Weights of a small transformer language model: RMSNorm before each block.
MLP neurons of a small language model. Each row is named by its layer, matrix (gate and up: input weights; down: output weights) and neuron, and shows model dimensions 96-223. Each number is 128 + 24 x the weight over its row's rms, rounded and kept within 0 to 255. Numbers have three digits each. A neuron's up and down rows have the sign that makes its largest values positive.
After each neuron's rows, "fires in" lists the words (lower case) most often at its 100 highest values on Wikipedia text that the model never trained on; "fires before" lists the tokens most often just after its 100 highest values on Wikipedia text that the model never trained on. A number after a token or word is its count.

L6.gate170:137176126128130112110121119126152136062126160161110106154099140103124145144129160123121156124124150105155127120185086136160148125100175159155126171122107094127126170126111076138101142141144131137159147151119126129146158117129163165112111144124128120145130127116130154149086156130131106095150153141114143133127107177129103126090088106143114122147136172145148122119125149088161095125182
L6.up170:128177118132136125151138158135079139089142119112170167141111122070136143112169102116116121144150133112097137142093135099131109112140094095109103113115073127098166113160087157152148116123111137149135138098148108122122153157127142159175146123126134118180132141094127127114101154141184111125138141091132082100116107143090112121146105114122121163136156104082125178118114146159124106143137
L6.down170:067165132094118085136127128137153135092166187109074116122134141128148151131113155151100112175056173094168162101164131176188153087115128114141077109097137111144104129118080109107130128158183155133119124148101099141120136119142123133140146114154149128134126125161143142115160133129077116101153134127122127106139116159114121140141147113113111132145138119152091110164101085107137138155144
fires in: "as" 28, "from" 17, "to" 9, "on" 9, "of" 4
fires before: "the " 33, "a " 17

L3.gate199:119104132122100147164170153172137134131177115111100162168133134141136110142153156125112129160126117132132160135148131136113137167167127141112106120108141114079139122079143152120100128117110120166151121128083129132156167088189152116140157150124139131109150155079151137153124126116110104116039128128107106162152114159094106099149124154163116089118149111099108112073157141096124120113175
L3.up199:140125126142156127137120122104122127066125083148128132085120086152162118127124151136093118071137073108146106143152168122164121137127131128097135128123148123131162115145123128124144130158134115151108157117130096129151154134112163130117147097129120100085142139115146138172112120135109138139099108116130124086084121088174134117144154143137181114095157159175159153091142180108150130089098
L3.down199:119118083150151143134122121093149119107151104141076148125120088133142127087111145180122130092148103126166120135147138127091128190141147087099137099092128154138099095183084127127121144139139129143176137152144103133112140145126146118097113132156142134115135170102154099147078120121143127108143111084124132147124155163131124135138113137099123128089071178115129158099157152134127139069137
fires in: "of" 81
fires before: "the " 39, "which " 7, "its " 5, "his " 4

L3.gate432:124166144104098178104132090127137159119127114119128149087088165163108118140136088156123128159118133158103142096131149141155134118147156140129150141160154116115171157125151120158123142136134095155121127103168111122129127118116158128132103106122129081150142102132097072127133144148141100088133104126117076119164132120125095146128164158160142139128159152109057107126152107137098128127150
L3.up432:181155138126113151140133125081152139149148152134132177142109136091163120119105147156150105150136128138086169107166156121164105135142158148145136106142127136128138153108152131106146163154129139180097146107150142147128122164117118150146108146107139129124139105145093125141071158130162109124123136153103093110088150136140102158089134119162139166162090124109125123170127129128105068155138
L3.down432:173145116090156107167135134132129137134147133139134146125147167122092124135114153123129155112115154092152156127163096100133126112123155140125129073082146119083085142135089122100109126120160134145087148107133184120099072102174143074147110143094151130145127160162126137113081176098124120125141108194177099109133147126124129160111129134101110132174109114122167136108121131076098133129160
fires in: "of" 51, "on" 21, "years" 5, "age" 4, "days" 4
fires before: "the " 42, "a " 9

L8.gate415:134086140140104128131120102081165124141101149150131191132160099106154143148126146151063139109122146108168127128088152096135095134142122114117120098116141142116165135154166138129131139135106131106123109130124150111105084173130149178149103183122109154103120128116086182145148146106129119111134126145124110112172072107093097127144086120094097137117148142150143077120138119125132104118142
L8.up415:110077120143098113159121123135116143079102113098124101100161144155101141123084101111150145118086113119122107101138137154117133118127134125139098128104123117115110118122116103129130140176079113129145127131143165131115125144183102112110087153134150134135158135159113075123124164159142128127158130114116134165098121126095157122138117113121154098107093121115120118084143111167081104132167
L8.down415:080099073119140090142136133133104133082120133092118146101111116151128140134117106134147133132104115125079169108091109127109120128122152142144120164110123116149100107170098141103135129131126098116137111161125126127124117108111112121121128138083121103141132145171135128086145127133136121159125083061143138100153151159117168122119127152124148093116120150093127099107149138133085097102139
fires in: "at" 98
fires before: "the " 41, "a " 5, "le" 4, "this " 4

L7.gate11:133133110142127137121165118137144116137121181147153129130112093118169101141092143134138104126097104085146152187137135129187153150104124127125136115136159108113147150142168120154119123113133132124115137080073126139150092125092092132112101099164153114153125107131153105134097136141098078108127143099152148109131144134142107115160143125122117141179183114126146106129083128107103111119119
L7.up11:171133092129104096147119076165168144129139117145144145127143140107172126151118179130145155139124099134152106094080103155130134137134147144124103122155124122083167110155106160102087157103107163131123130150128133138128124104165118110097110137125140115163136124140122152168117119164117124101195129102133118135137133132114119118136100120124121150132123110140133152113146121146113084120136
L7.down11:122121146125147162127090158146111128157164141131140177163139107119102147145127112157152166106132119031092123145145111132140158148115078138112097099095136122073131152125170142138134152130131171144141112114114170152157145122134136142109134159093119140150145165154131114172174134142106193148137128124118125111070141140145116117111121131147110159118134107127083161118150115120130111141114
fires in: "of" 70, "among" 8, "on" 4
fires before: "the " 46, "which " 4

L3.gate498:131133160143100115129113103167161104162158130144103120134072113137149119175151110124177162135087110151148072146134162134152126099138123127171151109100155110133153157130145103116098113150121132136154103115107139146127135161103109101136119140119134096137144148130107125130118124138097118154113129139133116128131143096104144126098085108082146116070137135158120135096119101143158114119151
L3.up498:096085120109128125110122151147121076161089109119093078143149126104132105097110144151115149137117171115109098145111107103139135115135122124143104139125115098132120137116121139144097093111138122156136107103145130115123113097159126142085113132125131129130187171072135104111079107134065115126162149085151088153095152119107122142124110126133120177159124116180115146132144124118092121121104
L3.down498:109117141116127099137095142091107129092092159153088112109103162165092137132111107139160132149125109113142080125128094135113154150141147141127153134121112127153110152138161089134133155142151138120160086137114148157107141187145139107116101153180120114106106121067069136115163121139109142169055108126101119105122147168105156111101121105123106135127115120173127116113082145112101152129139
fires in: "0" 38, "1" 8, "sullivan" 5, "3" 4
fires before: "| " 54, "li" 5, "|" 5

L7.gate552:110081084132139134100127146126132123104122112116127114134107139142170082098162114153097145140117130095140118107140111110059195157106123139116138129104133148104140135089116140100091159081114158168138073160141064128129104122124111123153192122102083105125140154095107164159092140111107117172119112134106086140123116143169108157170104136131139158134178125114152096102176113139109170132155
L7.up552:155131091108146129116130142130126121100142147129109140118143125142150153152160128153139156111137126122126136149149127117096129094119108150138089135120183083138149109164116128147109149174129111179143068094125114169129101116120163103154134113132180068103163182136101179165113134082140083160123131108162165092125110170170131135121098124120183144121138085168144142141110149129135149131137
L7.down552:138144102097146195110148138154129110145168133100118114135117128141140136084129142117090151114143146145146149159125124136155133097158108121094092131132100127153154116136155110127130085114104101156137086076121120128135130102147136107133141122129172175118129119056157111132152135138112129125166153118134157157102144133143091123076118148108182071155040129105116124130102157102111111125147
fires in: "of" 69, "among" 4
fires before: "the " 39, "its " 6, "their " 6, "which " 5, "his " 4

L9.gate291:121120098083143130149107141121140101130116139121144117126096122118126115146157128141130145122122136111137126101137127142139130153149128159110102113091159142160194157103106139145170165098141107123100126156155128132135082163140115160153130113097111126145119111147103129142137127137118127131061120104152109118137122161163110165158127154086154108080104114136117180140134104117132127157168
L9.up291:114135130108148121094110125151173136082075110111116125099143107126114122145128174089147164148098102118136173143148142071137116143135138119057099133158133112140145130181117183121155136125137144155114128145158131110105120076110122131090112132146137143150159102118089103136110174162153145086146137123114142110128142114151152137108165164142111111091092139139138117131108142134132116130142
L9.down291:137149177072115125182102095148102133089101143150148149130118184161108142139113146133087096126086091155149133121150117166127133131178104127139126094112140129094107098111141112104123118105150066133175118159151151155133123146114132115137163135146136106084113153127129118108150128047108108155098117169155153151107145145133137126131103079118165126100015083133107113168147150146123128078131
fires in: "on" 62, "using" 8, "with" 6
fires before: "the " 40, "a " 13

L6.gate302:137152130132165114118141114122145127115106142070169108106147130139135108082108154121085160125096132106107119119117111161170142102131155185133110110125155105107116162148097156110092148149110128155124162141137084160124131155138137129102121137122143132094120189153090127144125138162139118101168129118118122079123154130144132102166061115116131173121120113146144085120179124135162105131116
L6.up302:140139158130131114075108139078167132124117120130110147103162132117141143141167125153130085137112062101120145129117163118160182142151137144121148115134104100127162156133107146143160112139074105122162150084082100148157111126152103093149058105121128121127149107121183132120150087152114093125105156062132093132094143163133140098131114145082100087136139126114130111111124135118125106121146
L6.down302:126121140099134115100160158113151132107130133133148100078180109133085131110131145117085129105125139132135117106134130154084154107072097143098131130088106128125117146133138130130128162123127099143168136132128116122121114089132170104110119107100123085158139106105165158131157112101105137147103121118146118102086121139077091127116133122101116155132154098164111165135135152101123088127103
fires in: "in" 62, "of" 13, "on" 5, "made" 4, "among" 4, "make" 4
fires before: "the " 51, "a " 5, "202" 4, "his " 4

L13.gate402:140096129100146139156114122132153154136119133147175079138166123130064093140061117099132137139161175189123121114134135132092084108113167075112134115082109148121124102127174126109130139106155140119108135078141134112137162096095111094177129115127110125138156124097160103134140134129151161136111078140141090137134180129107131095158148099123183134153129128112110065144138098106106122105139
L13.up402:157086157125138141100061116147142121150111125135112115102150106079151094136105105129145094122165150098108133114170147073090094126155178115143072130108086133151131119092145107102141103145123090085134108141139099095153123104111086153165140163120133140112132122100175156145137144127152124163124104141106078106129177126113116117122135065122143129176137142148111087148130134105104163112123
L13.down402:116082104145088136148120119114127134117097160126120117172137093133100114102094104144142134097099145118094118119133126114095165122113111136155102109094091095120140169122088122110153094162153113130161154180117157116117128108117102186084127107127139104122135120135113187141115128133142129146103160126112097103104130096109168119125080109102122101144212101136116097129120108141156150107139
fires in: "al" 17, "no" 10, "2" 9, "6" 6, "4" 6, "3" 6
fires before: ". " 100

L2.gate121:133160169142136114131129104128096179122139142138112137160151138150105142141151110142114106121093136159145103084115126095171140116134117086083138088141152115111116118102110146126121140107089124135131108135102157120129142100156084076128139132138160103143144132150138105135120139136158146146118137120128119118079135104116160071111144139181111115136150144124140139156130124080113086165129
L2.up121:105112143146144100100131149149158100138140132108161118114177140134110111140115135164086178101127128102138138100142116156141150139117113132120142125135133131106111106137105151141141149151140150154116128105146136121207163102100144116139151119148127151104139124117133113115092135119139176172121119145090117080099125163129169142095168099106122138148122111093089147123147150096120149129143
L2.down121:125132114148160117136113118135140201080107146105145128074139128120081149139131169138113112182115083132148121093147125137106132119158124070112138113110106124107119125083121112157089135156092146109107133091137109161071102139123104126140109150118134100179098149162137142142148161130164114112144125141121179119115120123119163139153103148138136128112146148107140106138100164112107133163107
fires in: "of" 56, "from" 15, "chart" 8, "initial" 4
fires before: "the " 40, "t " 8, "which " 4

L7.gate432:125173107091133137142182076127148152105155203116159123171124125131155137163101117154149118130153098117129185138108137143105171100091186112118142070129146113119131123116148135140131117115124136174178157102122128149159100087098145123149168108174148126128164130122136092127131153101149149140106112164145115096130121150153136127178118141115102120122164102111131113095118146157145105096144
L7.up432:142145101096129135110196165112142103107130134100125124106099106129117152103119157107124116142144071135156128114079111083175158134117173137114131112112159086106169149124158093146143158164113084178153136138169194139128134100116151103116133142145132100132121168099122131149105110120125098131124160174130159118161120147083123101139138113099130099113115112147124147116120132147104135114161
L7.down432:106159093101165143144105126171136093104144125150131107119084146129102114157121123097120146097173080133143125099081132116144163113135178135125113132113131157075148129105138098144123127127102097122154133153140154131075144151130156115113156130156140138140134158125140096159120150099136132101071125150133155133126146161101129140103135141115125130129210131142103176077133119121134119098164
fires in: "of" 78, "among" 7, "along" 4
fires before: "the " 41, "which " 9, "his " 4, "with " 4